From a checkpoint of a small transformer trained on Wikipedia.
Size: 14 layers, width 192, 6 heads of 32, MLP 768 tanh GELU, vocabulary 4424, 7.92M parameters.
Architecture: no biases in attention or MLP, untied embeddings, attention and MLP in parallel.
Training: a variant of Adam for these matrices, 132M tokens, 4026 steps.
MLP neurons of a small language model. Each row is named by its layer, matrix (up: input weights) and neuron, and shows model dimensions 48-143. Each number is 128 + 24 x the weight over its row's rms, rounded and kept within 0 to 255.
A block is one neuron, or neurons of one layer that tend to fire together. After each block is what it responds to, as a language model described it from the Wikipedia text at the highest values.

L11.up372 [138 156 117 128 125 147 121 140 126 115 122 161 147 128 138 116  99 116 139 122  55 161 139 122 163 123 127 138 100 134 143  92 141 146 122 139 172 129 129 120 112 192 119 149 150 116  98 102 119  66 123 118 101 130  78 159 139 131  82 110 105 123 106 115 126 166 147 136 115  70 155 131 119 125 138 151 149 168 154 129 140 112 129  82 108 122 120 135  98 119 107 103 130 165 116  92]
L11.up501 [100  76  94 160 141 143 117  97 121 126  81 154 153 100 104  84  89 153 182 124 119 105 122 161 158 116 134 119 141 131 103 135 151 132 126 126 167 166 125 104 136 190 105 107 115 117 150 132 125  89 125 115 158 111  83 155 119 158 111 118 181 134 128 105  85 134 117 111 122  99 109 125 124 147  91 130 131 162 141 142 143  95 127 106 118 138  98 159 115 167 100  97 153 136 117 123]
Responds to: Final piece of job or role nouns in biographies, e.g. administrator, reporter, schoolteacher, Minister, manager; sometimes other multi-piece word endings.

L5.up282 [109  86 156 124 129 132 141 102 167 142 108 125 131  85 140 135 122 202 147 137 143 147 120 130 106 126 134 124 115 130  75 118 143 116 116 162 154 130 164 154 129 180 116 110 129 187 146 133 167 138 114 161 133 142  81 151 137 145  93 146 126 114 110  88 124 144 163 170 143 105  94 122 119 139 166 132 123 171 123 163 142 125 133 128 100 133 123 144 179 110 118 127 151 123 110  82]
L5.up357 [101  90 100  86  91 142  96 146 141 120 123 133 140 114 129 118 131 138 109 143 159 156 119 126  83 113 147 173 106 127 132 158 150 132 165 147 130 163 127  56 127 147 171  97 127 149 138  66 147 150 120 147 161 145 141 123 177 123 145 113 155 108 128 129 137 143  91 159 160  91 107 140 131 143 134 115 176 125 140 167  69 135 132  98  80 152 102 144 106 107 129 136 147 146 110 103]
L5.up470 [102 116 133 136  78 160 101  90 167 130 113 124 146  96 103 121 121 129 132 114 132 126  97 124 154 124 108 138 117 146 141 115 138  96 124 152 144  96 151 128 139 159 113  89 150 135 152 122 131 143 115 111 152 116 103 107 153 174  94 139 137 137 161 102  94 130 115 152 131  99 106 156 114 148 111 162 121  99 133 137 149 111 114 131 127  82 123  68 137 109 147 114 104 106 114 169]
L5.up675 [ 96 121 145 161 104 148 119 118 121 154 114 145 163  99 151 118 132 132 109 160 105 140 140 140 124 158 121 119 129 134 101 139 177  98 140 142 142 122 147 137  81 164 101  91 129 125 158 133 158  89 100 111 131 136 124 118 100 139 135 155 120 127 100 106  90 153 146 120 133 105 117 155 122 167 152 129 124 143 158 128 131 120 120 107 100 136 119 151 148 154  86 139 157 125 131  78]
Responds to: Head nouns or final word pieces that close a noun phrase after an article or modifier, such as company, League, Party, Volleyball, also "19"/"20" year openers.

L11.up257 [134  99 129 150 129  83 103 167 148 106 141 163 138 117 142 160 121 145 136 154 120  87 113 126 115 135 143 144  94 143  99  96 158 132 144 139 107 175 106 102  86 126 148 166 121 128 140 143 130 120 129  88 141 168 131 106 148 161 136 115 121 126 120 139 116 150 165 104 121 117 128 158 117 154 113 138 102 108 151 132  93 153 105 159 128 122  95 145 147 105 152 109 116  83  96 128]
L11.up748 [153 135 163 179  52 128 102 139 141 113 172 113 152 116 156 126 104 170 116 159 103 147 147 125 117 131 108 126 136 119 116  96 131 129 127 120 134 117 126 129 115 138 130 152 128 116 117 163 156  98 129 100 101 179 135 154 153 111 108 114 162 143 109 121  98 161 165  93 151  73 105 179 121 102 138  69 135 129 184 132 105 119 134 127 119 137 119  89 150  79 139 108 147 132  70  99]
Responds to: Second word piece right after a lone capital or initial letter, such as H-ast-ings, D-est-ination, W-rest-ling, plus digits, codes or semicolons after single letters (H3, LNWR, W;).

L5.up60 [136 104 164 163 106 196 153 112 123  99 127 129 144 104 106 155 143  86 145 106 126 113 103 136 136 138 113 118 109 113 123 130 144 105 121 136 150 103 127 131 133  99  75 113 125 113 108 124  81 124 141 131 150 117  95 137 142 128 115 131 118 103  95 146 134 146 131 107 133 136 147 158 154 129 164 113 116 112 162 115 174  93  83 148 138 120 160  90 155 159 150 126 138 125 138 158]
L5.up199 [136  92 150 116 135 114 134 145 126 133 128 136 152 109 111 132 141 111 136  96 111 131 120 134 108 112 138 101 114 143  60 142 141  89 131 142 138 102 116 129 150 140 110 120 120  87 108 144 105  97 150 100 163 140 106 109 118 132 108 146 132  56 103 133  91 123 154 104 116 130 139 193 146 124 149 117 153 124 172 148 151  86  93 152 131 108 141  87 129 122 167  97 161 136 103 143]
L5.up355 [131  93 147 102 111 146 110 116  65 158 133  95 171 119 138 101 128 159 138 147 133 134  57 121 152 122 137 110 107 144 132 148 141  77 126 148 106 141  98 132 158 144 119 112 130 132 122 136 123 129 153 133 133 148  95 130 129 158 118 124  80 111 137 117 105 170 125 127 149  92 105 143 135 108  91 137 123 114 150 140 147 157 146 109 127 100 126 108 112 148 155 136 150 111  77  94]
L5.up604 [133 113 148 136 134 196 121  95 120 143 105 174 157 125 152 150 130 134 147  94 117 131 108 120 153  99  86 134  99 140  80 126 157  75 125 157  99  94  99 173 110 144  84  85 124 121 109 154 120 131 145 172 127 114  68 122 115 125 117 109 135  90 141 104 123 114 139 100 113 135  94 140 155 142 138 161 123 123 139 120 138 111  92 160 148 139 114  94 122  99 154 114 114 123  83 112]
Responds to: Mostly the word well (as well as, go well, well-preserved) and Virgin as a name, plus scattered mid-word pieces like im, ell, Lim.

L10.up72 [148 151 100 127 135 132 149 109 129 136 124 153 154 115 132 117 143 132 139 151 146 124 124 114 117 145 114 136 136 112 103  85 154 163 101  97 157 140 132 120 142 107 190 139 127 144 137 127 137 114 113 123 158 166 100 107 156  93 107 122 136 122 119  85 117 171 155 123 142 139 117 159 122  93  98 165 170 110 154 140 101 161 132 135  63 153 109 109 138 130  89 112 146 136 131 106]
L10.up314 [114  81 207 124 164 130  87 121 139 137 105 109 136  76 123 162 123 171 150 132  81  85 128 153 162 152 158 112 139 116 121 129  97  68 103 142 124 116 134 137 141 124 153 160  94 178 136 121 136 137 112 156 139 142 126 145 136 124 141 116 123 166 125 110 131 145  96 118 168 137 118 137 128  98 105 118 101 127 169 145  76 114 133 129 118 128 163 128 140 128 102 127 154  99  98 130]
L10.up449 [139 101 100 128 110 136  90 129 149 128 151 149 100 132 144 143  98 162 121 130 130 127  86 115 154 165 183 119 112 159 100 118 165 126 137 126 150 126 123 121 115 129 218 160 129 148 140 131 140 142 140 143 135 128 122 145 144 106 137 142 143 125 166 130 122 121 110 105 171 123 136 126 108 141 133 126 114 116 142 139 117  77 103 142 127 117 120 119 149  86  98 113 114 122 117 119]
L10.up470 [159 100 154 109 112 117 115 147 129 114  83 176 137 117 128 136 146 194 125 129 148 125 130 128 155 114 154 113 134 114 142 121  86 108 111 156 147  94 157 135  98 157 205 149 171 165 123  97 139 108 109 107 167 169 104 139 157 155 137 173 128 119 126 101 104 129 179 147 156 113 104 155 118 150 119 123 131 114 130 121  99 128 142 127 107 138 114 105 137 110  95 151 114 134 126 114]
L10.up541 [158 117 142 121 111 113 146 158 154 110 122 153 133 134 164 136 147 199 112 159 126 112 113 138 130 106 147 125 126 117 116 121 120 109 130 148 121 107 124 179 124 145  98 128 106 145 131  97 167 122  90 159 148 170 142 123 121 103 140 146 135 132 161 162 121 136 158 156 117 122 124 150 109 133 159  91 123 131 134 163 122  92 173 159  99 142 170 131 103  68 125 160 152 118 125 100]
L10.up642 [144  68 121 104 129 183 131 148 158 123 140 144 119 146 156 105 100 141 168 121 132 136 134 136 118 168 131  71 117 113 142 152 128  61 122 155 157 127 142 107 132 144 168 160 137 151 136 139 100 143 102 152 131 103  88 112 119 103 132 130 131  92 152 151 120 116 129 110 123 135 116 149 133 135 107 140 125 167 151 151 148 115 107 138 118 140 129 117 110 121 142  92 109 126 124  52]
L10.up648 [127 105 129 101 130 106 174 172 111 135 142 134 130 114 163 105 132 141 131 167 145 123 121 142 136 138 171 138  90 128 142  85  80 118 138 120 155 126 169 150 132 150 143 125 152 134  89 140 141 132 138 159 151 123 137 137 141 166 130 163 128 122 153 161 125 133 128 122 135 102  90 153 136  91 135 127 105 143 163 136 112 121 164 131 130 134 128  96 116 115 111 126 122 113 116  91]
L10.up726 [106 129 143  98 112 135 144 127 172 111 131 128 122 144 125 163 124 144  97 135 156 112 109 136 192 144 123 135 122 127 104 110 169 132 105 163 154 140 132 118 140 144 157 161 121 133 164 130 148 113 132 123 150 111 106 154 141 136 123 114 128 165 120  77 116 135 157 156 197 143 133 163  85 152 130 149  68 105 159 195  89 108 172 120 135 160 127 103 178 113 136 140 143 157  66 112]
Responds to: First piece of a number after a space (such as the 20 of 2004, 60 of 6000, or after "more than"), first token just inside an opening quotation, and "not" after did/could.

L10.up159 [100 108 109 143 112 129 131 130 136 156  72 149 178 113 105  97 133 158 121 164  69 123 111 129 122 117 129 125 119 132  73 141 141 133 107 170 120 129 112  87 101 126 118 137 126 156 143 125 122 129  84 102 125 124  97 123 132 162 139 122 148 106 146 111 109 150 113 103 130 100 126 130 140 115  66 165  95 192 135 154  90 151 129 122 128  97  95 130 142 169 134 123 155 142 120 122]
L10.up161 [103  65 137 140 100 138 145  94 110 151  69 109 122 110 158 128 152 124 114 119 110 137 132 144 150 119 114 106 139 118  99 117 124 102 137 151 126 151 180 106 127 144  89 139 154 142 131 205 108 136  97 175 169 138  75  98 104 172 101  96 155 110 148 130 117 165 125 130 144  88 142 156 106 149  82 152  89 149 156 161 105 117 136 124 149 127 176 133 146 142 148  49 148 113 133 148]
L10.up262 [162 126 101 138 159 119 147 109 127 125  94 146 105 106 143 120 111 121 193 170 143 120  62 130 126 136  96 122 131 117 114 119 156 113 131 105 154 130 139 134 154 143  98 132 112 126 139 128 131 124 118  85 189 156  98 115 138 126 114 124 124 149 164 103  81 115 149 152 130 105 126 153 137 119 161 140 108 142 139 156 113 135 110  99  84 114 152 120 170 138  94  82 125 129 127 121]
L10.up305 [137 126  89 133 131 114 130 110 107 146  89 182  95 115 149 136 119 146 174 158 133 126 130 153 138 128 130 132 131  99 147 114 133 125 108 138 119 158 188 107  93 174 133 126 143 136 155 135 119  98  91 145 162 155  80 138 127 128  82 136 153 104  89 132 125 156  74 141 124  97 135 133 138 127 115 139 135 159 115 116 146 129 126  84 163 122 123 120 130 100  88  45 117 167  77 117]
L10.up325 [ 95 147 120 144 139 101 157  77  87 123 108 145 141 100 115 112 156 154 137 145 134 188 135 158 154 138 101 127 105 131  99 124 150 111 106 133 114 144 151 119 115 136 148 131 114 133 178 133 105 130  96 109 158 116 131 167 154 179 107 147 150  97 118 115 115 151 168 133 132 113 146 146 115 140 124 129 114 144 125 100 106  62 164 108 133 113 171 111 115 153 113 133 141 105  96 100]
L10.up436 [128 110 136 137 112 120 135 124 100 137  83 186 128 113 112 130 143 158 134 172 117 134 131 169 154  96 141 144 124 119 137  97 165  99 111 151 141 150 115  89  99 148 122 146 114 141 150 110 153 120  94 120 155 109  83 162 123 166 122 120 113 107 124  87 131 165 140 101 140  90 142  94 144 163  89 143 119 180 114 197 137 127 166 126 112 141 131 101 159 117 131 116 140 136  96 103]
L10.up624 [107 135  96 131 123 102 128  76 155 153  64 130 117 120 128 172 128 153 142 130 134 125 151 138 172 144  95 106 142 147  96 138 134 107 128 154 140  87 164 147  93 133 142 130 149 135 135 137 128  81 103 116 127 119 128 147 118 184 111 132 141 100 119  91 100 144 139 131 148 115 122 132 138 123 144 117  91 140 122 145 104 130 142 108 131 138 147 147 188 157 119 127 112 135 115 146]
L10.up657 [121  79 131 161 152 124 113 152  96 130  87 130 132  77 157 116 120 140 151 149  95 173  81 138 171 140  78 110 130 123 103 144 183 128 114 144 161 147 154  92  87 149 115 104  92 133 149 131 119 122  86 158 148 149  88 155 118 147 105 139  94 100 127 110 105 142 105 131 127 108 114 103 136 149 148 140 153 129 137 159  98 134 114 132 113 135  90 132 140 118 116 108 125 163 137 124]
Responds to: Words right after "is a"/"was a/an" that describe a person or thing: nationality endings and role or quality words, as in Portugu-ese, Norweg-ian, mid-field-er, promin-ent.

L10.up158 [120 113 155  81 151  97 128 116 130 182 103 170 117 115 114 161 129 108 129 152  92 142 150 175 144 140 122 159 120 151 107 102 151 128 104 164 112 146 147 111  85 135 143 188 121 114 134 122 110 173 103 119 143 102  92 159 133 139 143  94 114 131 145  90 124 167 146 123 135 130 162 128  93 103 134 157 105 144 148 150 127 146 182  81 115 148 129 115 145 126 113  96 148 148 138 130]
L10.up183 [108 125  95 122 138 152 141 148 108 144 159 149 144 143 144 143 124 101 109 131  83 124 120 140 174 118 102  61 124 112 107  69 135 100 119 171 142 161 140 121 120 162 125 117 116 103 101 192 152 133 143 134 121 131  89 149 156 105 100 140 133 106 126  95 134 129 111 119 167 142 144 164 124  90 105 127 112 169 162 137 102 145 138  93 123 106 125 152 104 138 119  88 127 158 129  95]
L10.up224 [133 115 157  78 115 105 141 133 153 178 104 167 152 129  66 130 161 119 141 177 122 115 128 153  93 137 137 154 125 150 154 109 143  85 113 147 116 116 136 126 150  81 163 197 105 138 121 152 161 135 103 109 159 148 107 108 142 117 133 153  97 148 141 153 117 152 135 173 117 136 115 139 110 110  63 159 107 163 135 113  99  94 154 134 147 169 130 115 109 111 128 136 136 112 135 128]
L10.up254 [124 128 142 101 156 104 127 145 158 125 125 139 136 105 125 137 105 129 117 152 123 113 134 131 146 129 114 106 145 117  76 129 123 123 127 111 134 171 141  95 104 136 106 133  88 148  96  97 143 145 111 129 172 139 123 144 120 153  88 112 122 123 131  99 119  99 136 160 174 161 173 134 101 129 144 134 119 143 146 118  88 162 166  77 131 149 136 154 181 116 116 125 159 135 115 121]
L10.up372 [108 128 113 133 130 159 141 134 132 147  58 134 134 144 120 167 150 168 114 177 153 111 147 122 184 105 128 153 110  98  78 103 115  94 126 122 142  97 124 152  93  97 147 147 129 133  97 122 164 127 123 178 150 139 105 148 152 190 136 169 147 107 157 136 110 121 143 130 115 110 139 137 158 133 148 140 120 128 142 172  64 148 140 127 135 142 126 146 127 150 126 118 124 158 105 138]
L10.up411 [121 104 134 124 121 111 135 134 106 153  83 135 136 119 116 159 117 120 146 118  98  81 112 141 122 157  88 126 132 123 111 116 130  88 129 159 173 148 155 134 127 176 131 154 110 110 114 140 124 100  75  88 150 144  89 126 170 157 157 151 117 117 140  98 116 141 129  97 138 118 118 162 137 125 140 181 140 133 185 140 141 134 143 112 142 155 132 142 169 122 129 100 140 126 102 173]
L10.up522 [145 121 123 101  87 143  92 126 127 169 128 147 130 119 147 143 160 100 142 122 105 131 134 136 146 121 132 100 107 112 113  91 156  62 128 147 152 134 169 121 109 166 140 188 144 101 113 131  97  88 138 176 132 102  99 134 134 107  84 140 122  95 129 126 122 120 121 129 116 133 150 144 110 125 152  84 174 176 156 121 126  92 112 120 145  93 112 113 169  84 132 124 145 144 127 136]
L10.up603 [136 107 144 146 109 145 161  84 128 143  46 131 146  61 120 107 140 136 133 134  86 131 132 127 142 106 105 121 131 110 103 107 140 133 138 180 119 107 129 117 130 142 120 152 107 127 197 128  94 127 133 145 150  90 130 127 119 162 122 115 139 114 125  94 124 129 101  99  94 103 129 146 138 149 120 129  91 191 135 164 120 115 116 121 124 126 166 133 122 159 122 136 157 123  88 130]
Responds to: Fires on the article a/an right after "is" or "was" in an article's opening definition, e.g. "(born 1976) is an Irish footballer"; also on appositive a/one.

L10.up34 [167 105 122 138 119 135 137 186  94  76 154 160 117  96 119 136 101 159 156 130 128 147  80 135 180 126  90 173 122 149 144 108 150 151 125 106 133 122 142 120 120 132 158 145  93 133 155 102 153 106 131  81 156 156 145 139 106  96 133 137 129 107 155 138  90 141 100 126 103 105 141 171 121 137 102 126 115 129 166  96 120 137  88 129 160 149 117 118 146 125 136  91 161 119 141 119]
L10.up47 [136  56 123  97 129 165 163 128 112 117 135 115 134 142 111  70 114 130 151 130  95 138 114 134 144 130 145 120 112  95 105  57 135 127 114 177 132 134 149 161 106 138 158 170 122 114 148 140 141 122 119 144 163 132  80 103 107 118 111 123 140  74  98 161 102 149 149 100 101 119 106 151 127 162 123 144 128 140 118 152 164 179 127 112 124 126 113 146 104  96 119 132 153 162 106  82]
L10.up284 [143 100 126 122 107 153 154 145 109 117 135 139 154 100 134 121 116 108 129 140 101 164 115 170 149 159 143  98 103 104 145  85 155  71  95 136 147  96  88 141 150 134 106 175 119 129 100 141 194  96 117 145 122 108 148 152 158 117 126 153 197  93 100 130  70  97 141 107 113 132 113 121 148  93 173 104 150 104 202 121 129  66 111 133 146 145 143 127 146 100 117 122 135 140 128  88]
L10.up288 [104 106 114 170 134 124 128 146 145 155 166 100 120 106 145 130 114 137 140 154 104 114 111 109 139 137 125 117 137 129 122 145 142 139 106 120 105 129 143 131 114  96 146 101  98 134 184 138 135 111 123 107 161 145 146 116 100 150 140 155 158 122 130 110 128  79 132 109 138 148 149 160 108 147  91 145  80 122 154 135 103 115  97 104 144 158 118  87 125 148 101 130 148 185 104 132]
L10.up574 [152 105 106 116 109 130 145 111 149 105 130  97 111 100 120 109 103 120 140 159 112 159 111 149 145 105 101 103 111 124 129  72 136  90  98 167 142  89 139 104 125 129 148 123 101 168 164 124 136 117 112 146 157 170 105 127  87 117 120 167 162 150 115 115 125 140 130 139 123 106 134 100 141 112 135 147  97 161 156 151 137 122 158 114 111 175 175 112 135 134 122 116 139 141 121  83]
L10.up621 [150 107 108 126 163 156 169 156 158  95 122 165 145 122 156 105  85 142 146 173 101 141 135 110 130 143  91  93 138 134 109  85 132 104 113 135 121 138 136 137 147 146 145 121  98  91 121 102 133  98  97 114 138 154 128 160 127 145  83 131 179 120 139 134 129 142 137 143 136 129 102 136 129 129 120 140  67 116 166 114 140 140 169 102 116 165 159  90  97 149  98 124 162 149 135  97]
L10.up643 [175 120  90 127 144 168 105 116 144 161 117 105 119 135 152 124 124 153 106 128  94 117  90 121 165 163 157 120  87 134 102  99 205  83  93 160 115 106 128 126 119 203 136 143  91 148 182 126 131 119 139 143 123 138 132 152 148 119 123  74 144 125 144  98 123 174 131 123 100 136 132 145 140 102  85 150 123 131 156 106  80 149 109 134 140 150 145 128 101 154  85 142 130 114 111 113]
L10.up724 [163  47 133 111 119 112 133 138 154 142 139  88 149 112 111  88 124 122 168 140 108 138 116 118 121 131 128 111 146  97 154  79 125  99 112 135 131 151 163 130 145 163 166 143  81 144 113 146 165 118  97 146 131 140  89 106 111 156 113  98 118 103 124 104 117 146 130 126 113 124 132 139 107  85 129 152  75 157 147  80 159 113 148 104 139 189 145 163 111 119  63 102 145 172 151 137]
Responds to: Mainly the invisible ﻿ character after the slash in Wikipedia coordinates, just before decimal degrees; also spaces or digits before years (in 1345, 1924).

L11.up49 [123 107 129 126 124 156 123 155 156 132 131  92 113 129 122 114 105  96 107 154  94 119  93 123 138 162 129 108 114 131 130 140 118  85 150 154 178 129  88 153 153 129 162 163 124 129 115 112 125 120 153 166 124 116 114 180 120  71 110 114 140 131 141 131 106 108 118 105 164 132  96 144 122 115  98 116 141 143 179 157  93 151 141 129  97 149 167 105 102 115 127 100 170 127  99  82]
L11.up572 [156 130 166 114 135 158 115 132 172 113 144 137 110  84 128 142 114 117 160 143 136 127  94 116 122 171 145 127 129 124 134 122  97 114 125 113 137 144 107 108 123 139 175 119 113 126 152  99 153 137 126 163 143 146 141 155  81 132 143 128 177 143 158  84 149  82 118 129 149 137 115 158  96 132  98 188  92 131 147  99  99 138 148  94 108 151 147 127 144 113 123 132 126 119 120 117]
Responds to: Day numbers in date phrases that open a sentence or paragraph (On 8 November, On August 5) and quantifiers like some, both, three at sentence start.